From a checkpoint of a small transformer trained on Wikipedia: vocabulary 10239.
MLP neurons of a small language model. Each row is named by its layer, matrix (gate and up: input weights; down: output weights) and neuron, and shows model dimensions 288-383. Each number is 500 + 50 x the weight over its row's rms, rounded and kept within 0 to 999. Numbers have three digits each. A neuron's up and down rows have the sign that makes its largest values positive.
After each neuron's rows, "fires before" lists the tokens most often just after its 100 highest values on Wikipedia text that the model never trained on; "fires after" lists the tokens most often just before its 100 highest values on Wikipedia text that the model never trained on.

L7.gate466:430540588516644447463465382563459497481525473433483598509486497550502532446545505475509525518403585507479501542519448530460533333637448528449451456461421548444458591445554547534532595504576583573509588531480503547491534552456488474527515511457463456531486523565481509471540562532439537463
L7.up466:416545513502592469457442468563491463514506490424517581457513509493474530434599599527454545499392531441503487552549398513497569359555498544436515433561498470442420536498481566546515596570548534476545612468503531534437566560497584540485486526465441443542534521551521458482516638526461474486
L7.down466:499493523545613485539413499639497425505595453437481499516593488481510484454419447566560485500474355518391478533470561506512487549485475487448578455511533452464580532501526513533495504505510505479498530498504526499414446504424480537471447493550464551502509474441495443554452532524453454503
fires before: " |", ";"
fires after: " |", "|", ";"

L7.gate55:552569552526570486588448487499520607486552466569436471583496479564454520569515480493474547539516494493545455493481531414564499461525389488472420466491491518484501509550573602492548503566521557561553569475488472513498469445540558403524482538410398534529543499541467545414505617508493544450
L7.up55:523486444538534485551459585558532517509545482491515530497425472521478607520521528538539632569457450507476459572480479518633485442548409459453408476458469492466523505550493518523467560420546512541569549495491556573522507467494475435472499488435470531473544550510567497446551545481528534501
L7.down55:497580452532529458507527471512514406460434509518458483469477433438525533447453541430519529465436429432529437503503590501460560465550507571492411479555535524542538561638588494454552495506553614446532515514555534578499455544508533425546513493558467499454523432454495494428598579433462573533
fires before: " |", "–", "\n"
fires after: " |", "\n", "|"

L5.gate592:523569492446447539462518511498547571488441496600532561551450508502502518559377394530503561496516548597516508481480526528464496534480428497582467463490431540529524595453489450475509481492492601520494500575550364563418541498500526362528506437525523499517447507529516530519509483505473482554
L5.up592:487459513496503480514443532601521423495518476515490506625506470477486518484509520511520504523435506572493475512473514453546496537508451465585511458535423489495546555475482510493527491496537540528479485521500420531454574494417547480542523474514518526475470562537613476510506523517515468498
L5.down592:498566392487540519534515493520439497516514473467484477476382507472556584540563490493655512503492601399494522495527538556489506512491484502535540509502495530563622566454533506562491426509541564531485569553476498460534556419494484497559435482593486578475493557495461455495492558503463487584
fires before: " |", ".", " ("
fires after: "|", "\n", "–", " 13", " 12"

L5.gate495:472558457519439560437504491508483499566525525416473629481522541562447501445493453546453529535550440524516504444516509488465522488487471455532468473461476460422496479446486505513608513480478502539533469554445522619550509479509528447491411459559452541447556526531494614446577529480537507482
L5.up495:514521448476508434486575517427479501510525505447492544486554421480503578549619516513441453513584471494506458553470488462471438422495498424283531508528499480492514513437518555522632486521505487617574478498470486534490505543534513394539444583466474511434506548428491552441544515555474475498
L5.down495:567570546503453463541601450543463463466508492473438537522593456528527559538517415557494601502493517454462462452457462446487495507652538497465583548490483463514490508503641436570508418408644488463525566536416507485572510555421469573595456430526452550481412473500530409478529490599434500486
fires before: " |", ":", "|", "\n", ","
fires after: " |", "ug", "|", " first", " second"

L6.gate705:558449512405557515516468463527486528451486498465485564527479461559395494536386438505429556479541446536480530476512480472502529457466523575451569522551485464445483511526561589551590508499438597489490442500510556566406452528471541411468555508520577446442551458544421532448508541563580454446
L6.up705:477462566416571569529541488639514508474469538446563491449462425448411526486407547468450434402582433489438443550547485529565516435491476552481522475526480444427495486551464478506581521499506504483457455495566588441426400554548564445484540426501538443472476469487534404473442502547499527488
L6.down705:470478550534497592455492496520445473459494543489412562643449677585275475512414514514529538495476560465460493520430457543586461440478434498409540468553582487513491529495490506478511510558521639446534533490508480513444479526504534483500571445442492508459522624539518579511484451576530518440
fires before: " 0", "\n", " 1", " 2", " —"
fires after: " 0", " 1"

L6.gate282:492466510462526490399480445445478519475443461532497491448491574523534491606436488498482551485552518493542495514506510482438519442524489549445492515567574538400460574457481466504509523541506608488493482546483444539497593587573478496579518465472524502502567449552472511434498449524534515526
L6.up282:460514466514508508439531471477527485460426520581516512461474514491548505570440533467557557465437536533547438538508476542514520429531427599450428508532513499443476559440503473469524632534569525542483489546431418531586558413440559460567519447514524488450458389515556456433545501484530582548
L6.down282:585540476423404477448547507445473473541463503487573506370418450533540557551560472499461473484595534498490481481429560469504515500495510607550634498435488442518483510460500493489535534528523479540443569490425642538402596462603430450480476521532632524462591500552454434547520483508454462482
fires before: " |", ".", ",", ")"
fires after: "|", " (", "-", "\n"

L11.gate931:526479551509579409446556394609557507385469458489532462582463491525527481579532536539521397474471347510496481451394501463496523508481457534491524450496531513424531528516494546407526459501452582524511504539533403610531514529486517445530548428571473490484483425563574524424453489516589528481
L11.up931:501521519461510400546546486654496433533497539440622585545466490489443488497578511512491428468497424455516442460458463464532588459434486558484539438426557457467442513547568565526510469457451533566557510455527454526520513544527436556497520514586492489443602477539550476471510468515555477519
L11.down931:478469534373431560532470551568603459496481523514527522561544576525519494480506460415531484524532598415454511563502521519488547474530522453517436545532394412574589523515540491498536476478578532477607496506578534451543490376498437415517469521473505469532478512559533505436491518542517379538
fires before: " |", " 0", "\n"
fires after: " 0", " |"

L4.gate348:580470495468497498472450511469577586453511423521474498535516477529514488545421504445439495464526507525486506454482548670529543478460539508521514437513497447410521497509518551575584412453504559584538472532509472506404470548496466494532480537529527514494485440567606572476572503581478468508
L4.up348:539520503465495611518502536497542563422545390509435463538462508483531500550493501505416481574540454523493476472464527645516601551510573573528539481451542518479423460512514584543604450507578463531505517506428474457434464457543521527522435491461516495547486550545577508497556522490459437521
L4.down348:510482542556382517492534621559483448451592549503458585432519511486397614498507514438564501474442556510509441434470566588428519401469448512522480436512594439399475498529498521479488523393510427412333559567472508554547573501601465467388439494417507535436509555550537530575505522525488460538
fires before: "\n"
fires after: ".", ":", "\n"

L4.gate304:532408437482434574417549502558529456606521462503461552532521531570412416556406467507503545446513549497526606394486482588470519533514451565508535492481486546403431566519510541575572515525530520481534488545486579513409483568488519524481496410498502482489578515494613531486562537464510496519
L4.up304:535436517515469554498602517593540513601525501476470523503476519533409455526483535449461477507579525494548563430483484585477591570527462554566561511570490544452436549563493514611627516492514449471507522542492614477422530587501416570438475414446580498510574503456576462548492482394504524501
L4.down304:497490454451508417527421489527529416545572443565486516468496485518435504483490496470553566449498628489564468516481511550516492508512444463489454540465484456519541469465513482533539493433524405410459499571464562484471465479526563560486514422446570482543475567451434552520449433440456552575
fires before: "\n", "-", "|"
fires after: ":", "\n", ",", " |", " and"

L4.gate81:537536534514513544496454450487487525551524496506497508567585535567370477477419468557462471497505509567527568443519472558433586429509521594572571550526443452419485542523469525516576451498476478570524467491503537501538520530518431487482478415516537483540549483548553510507562495464556507381
L4.up81:508422531512457495512451532485572489537514630501609479475540418529408544531402504623464474431452588513545487516565530580503561425525473496574583479442443437421428578506400443540570510532406441550504482613463501434507439458567520461407476384561449614559569499549527418561543539509496526515
L4.down81:559488466510447507496513653541495543568576539471607595388470489494500557511491483581530569539527547467476522499525522544459491475536464510465455483464532485513487514475562511440421446478517400444452440583515498468439479435621469486515487502482505532569497593522533529597470478483505502488
fires before: "|", "\n", " The", " He"
fires after: " |"

L7.gate863:520532468453489492395447466417508495485519515498472582496579535533483510509472614528514638514488512448562593433492424487452509439545408488490511454421480590551497572440539558481528588474476624535564376472476484545473511404418523524502479474546517506528556462496514552533531553581487474519
L7.up863:410442429518568541521422493530495560432456520542549446608417527497468487625490448565556484510500433472546531515554497526545509564452459572510506552463518549530483535507409441443474558534550547472501337515473455525476543439495420492429566495515550517401527422584547508425490483459489490502
L7.down863:580507526467492407487480442525630471556552467429472515447498469488473574579491612479442486562519477510568478489487401392454447535424466494497518403504518434626525574520514553488492530605397615516551477528497509490486513367538400528484463492440468512543494485442514512492558512535472583556
fires before: " |", ":", "ani", " Total"
fires after: "|", "-", " Azerbai", " Total"

L4.gate676:495579458596354517466472523470521546541581476441487515570464494567528445487472477482500525499449517533547492504470541378526536549527546512499477440451427502465459504484469485507560526577534490608453469519453483537519566543482477404539433473419418602446481532492596545445503502590586497421
L4.up676:438492565396471466545472534541589476466457458503541489509581517470503632575632480573501472526607513469516503534509452579535503477568477516444467419531446498505489476433507644540445538503558528487597502495581590501507561489465495504503534577523423471552571549558489473552459505530469494552
L4.down676:654479509511508478393474536457464466451534537450484498450461473464526546509564390515490582508509444431537519521590518477446581525453624472473465459399567467528446514446508462473492503442560562491538432492473550464510505510458626460571418475567493558463474496465522509495485490426542542505
fires before: "|", "\n", " |", "′", ","
fires after: " |", "°"

L6.gate520:419479449488519470458431441520425513449444537488532512536510594535451506567437552523514543508421496513425471514547466483463510467491467500548485473540569519438489539534547480423473606570539581498505493486527510559503473405524513427468526562515537445508643518605461683511474560453542508479
L6.up520:482411505494470444482542529510431508441521531545601492511505529517528502663510591541534482438448478554393485532482552501459436501553486573536488493538515535473517415551515495380509540511543508470425434454536525506507500481494448381435525459473553410466539529536550576524471527458517586471
L6.down520:512518440554501501475543509658509447591524479430475466509599565455501475528555518418549468505381533566479430471497427486511571486480442496572495469563410499520485508458411521475501504582512661466547470549615460536587464488460498531497439434457412448538401464490512452535481567515480571487
fires before: " |", " Total", " first", " Density", " second"
fires after: "|", "-", " medal"

L5.gate117:473495579455518499374484480442535495461418474520438467557525501542508510525419378464453543508490614605518526482505544440473499539531524491538495451531492507441565506435551385436516544556454576523473442531506429609420583576438523506514530437475559463577515475534501488460558508463534452510
L5.up117:460584542423548504387493485444518506483457550537463484517488476478507529527467576486426451498527584598548518652475595512432455503590426564508507572553472514508581442425441495465486544480498503565483562594542488505395675525516495422529547508523478431505492576538502435536487531495465436588
L5.down117:512576506530475490469574481472491426473488480491528482456405504459588566532529471470460472513489522472403526419402540562540461378578473527491581549464426420530536494433434538542436541514512504499451530598517557517458537434557506454470457534538548509523544526543438447483494515564445490549
fires before: " |", ".", ",", " September", "\n"
fires after: "|", "\n", " 13", " V", " |"

L9.gate1000:451594544526626485410404491529498425567433574417430503429485434600440468564505515472502535539549532475462631471548387510477516476574524532449511449496551487410556578384536472515544550450534589473596498496463474605542571547522449554511547477526435542439545515494478575505503524515470612446
L9.up1000:430516555553550513526402557507408469543516475468484535494433424460393443552527488488447470440494522516495470495510452535472434469517516507398500494451522516351466447510471585498556518481500510490462532560494523522504499504502531611455460495489513547457462530574428549437438578476475575457
L9.down1000:544493533552536456495513426481538531557480484559392503509554558470528397414496457464561482398456529443496481564436490493509561547459466526412599514457517467494580583453522520533630498502528339471466426508468567508358552523506474391524490632460474503415479543531494421579507529521476583533
fires before: " |"
fires after: " |", " Sh"

L7.gate152:509520543458522440463472482470518499515478465410427471476540489600450380474486560518499478453562515521397551459467503474507522401497472528534571484477452473524529565399547551494466524535483579454483425563386516520539469453509435461544540501455559451500638579508485605507492509522448457442
L7.up152:498500494503456432465423549450553527549494452377424495489437504532449528483512543605489501452533421512447474450497484593550562418466515534521609521486458455517440587508424547454452563491470499463546408557436423531534434475458428471567544504456510440559573576467540557417464585498461432514
L7.down152:526546424498531467449491535522528521500511413467531558388518506450518428485443400471478513515414461504537474512500391542502595388498533442551514566473557513455525503536446467512486491548510498389480576406510472504484537364500464483457503501540553500570462576470529528557565514483526526447
fires before: "\n", " |", "j", " 0", "jan", "ians"
fires after: " |", "\n", " 0", " of", "|", "-"

L2.gate986:604478391573547501416483542530455516498520471515405564494499495497533483510446462457469566590570446531452577378435519566458542487457459485506517519511526602360544471511516462514492488458432526477487479488457475508449486515535462515496491519493518515442453435557613513551502511469368540462
L2.up986:590530531515553572493407502531597506523605576516477490545516452520456441596431439538409455610471472450562521490471507576510532511445430553545544501460521526530431517545442470526525531492501467505414463487470455459516506511562433461429400499454504490534477483554479498603495499520511452556
L2.down986:412451480447575525565525531531435483497536431461490440470506502487387558442492500442533573528445573547417396482390512529500529550491575478526472542551552567450590564520477430592540477520458537398520531553441526535523417523480477529454542498442489493446360416495461581505482498498436470610
fires before: "-", "\n"
fires after: ":", "\n", ",", " and"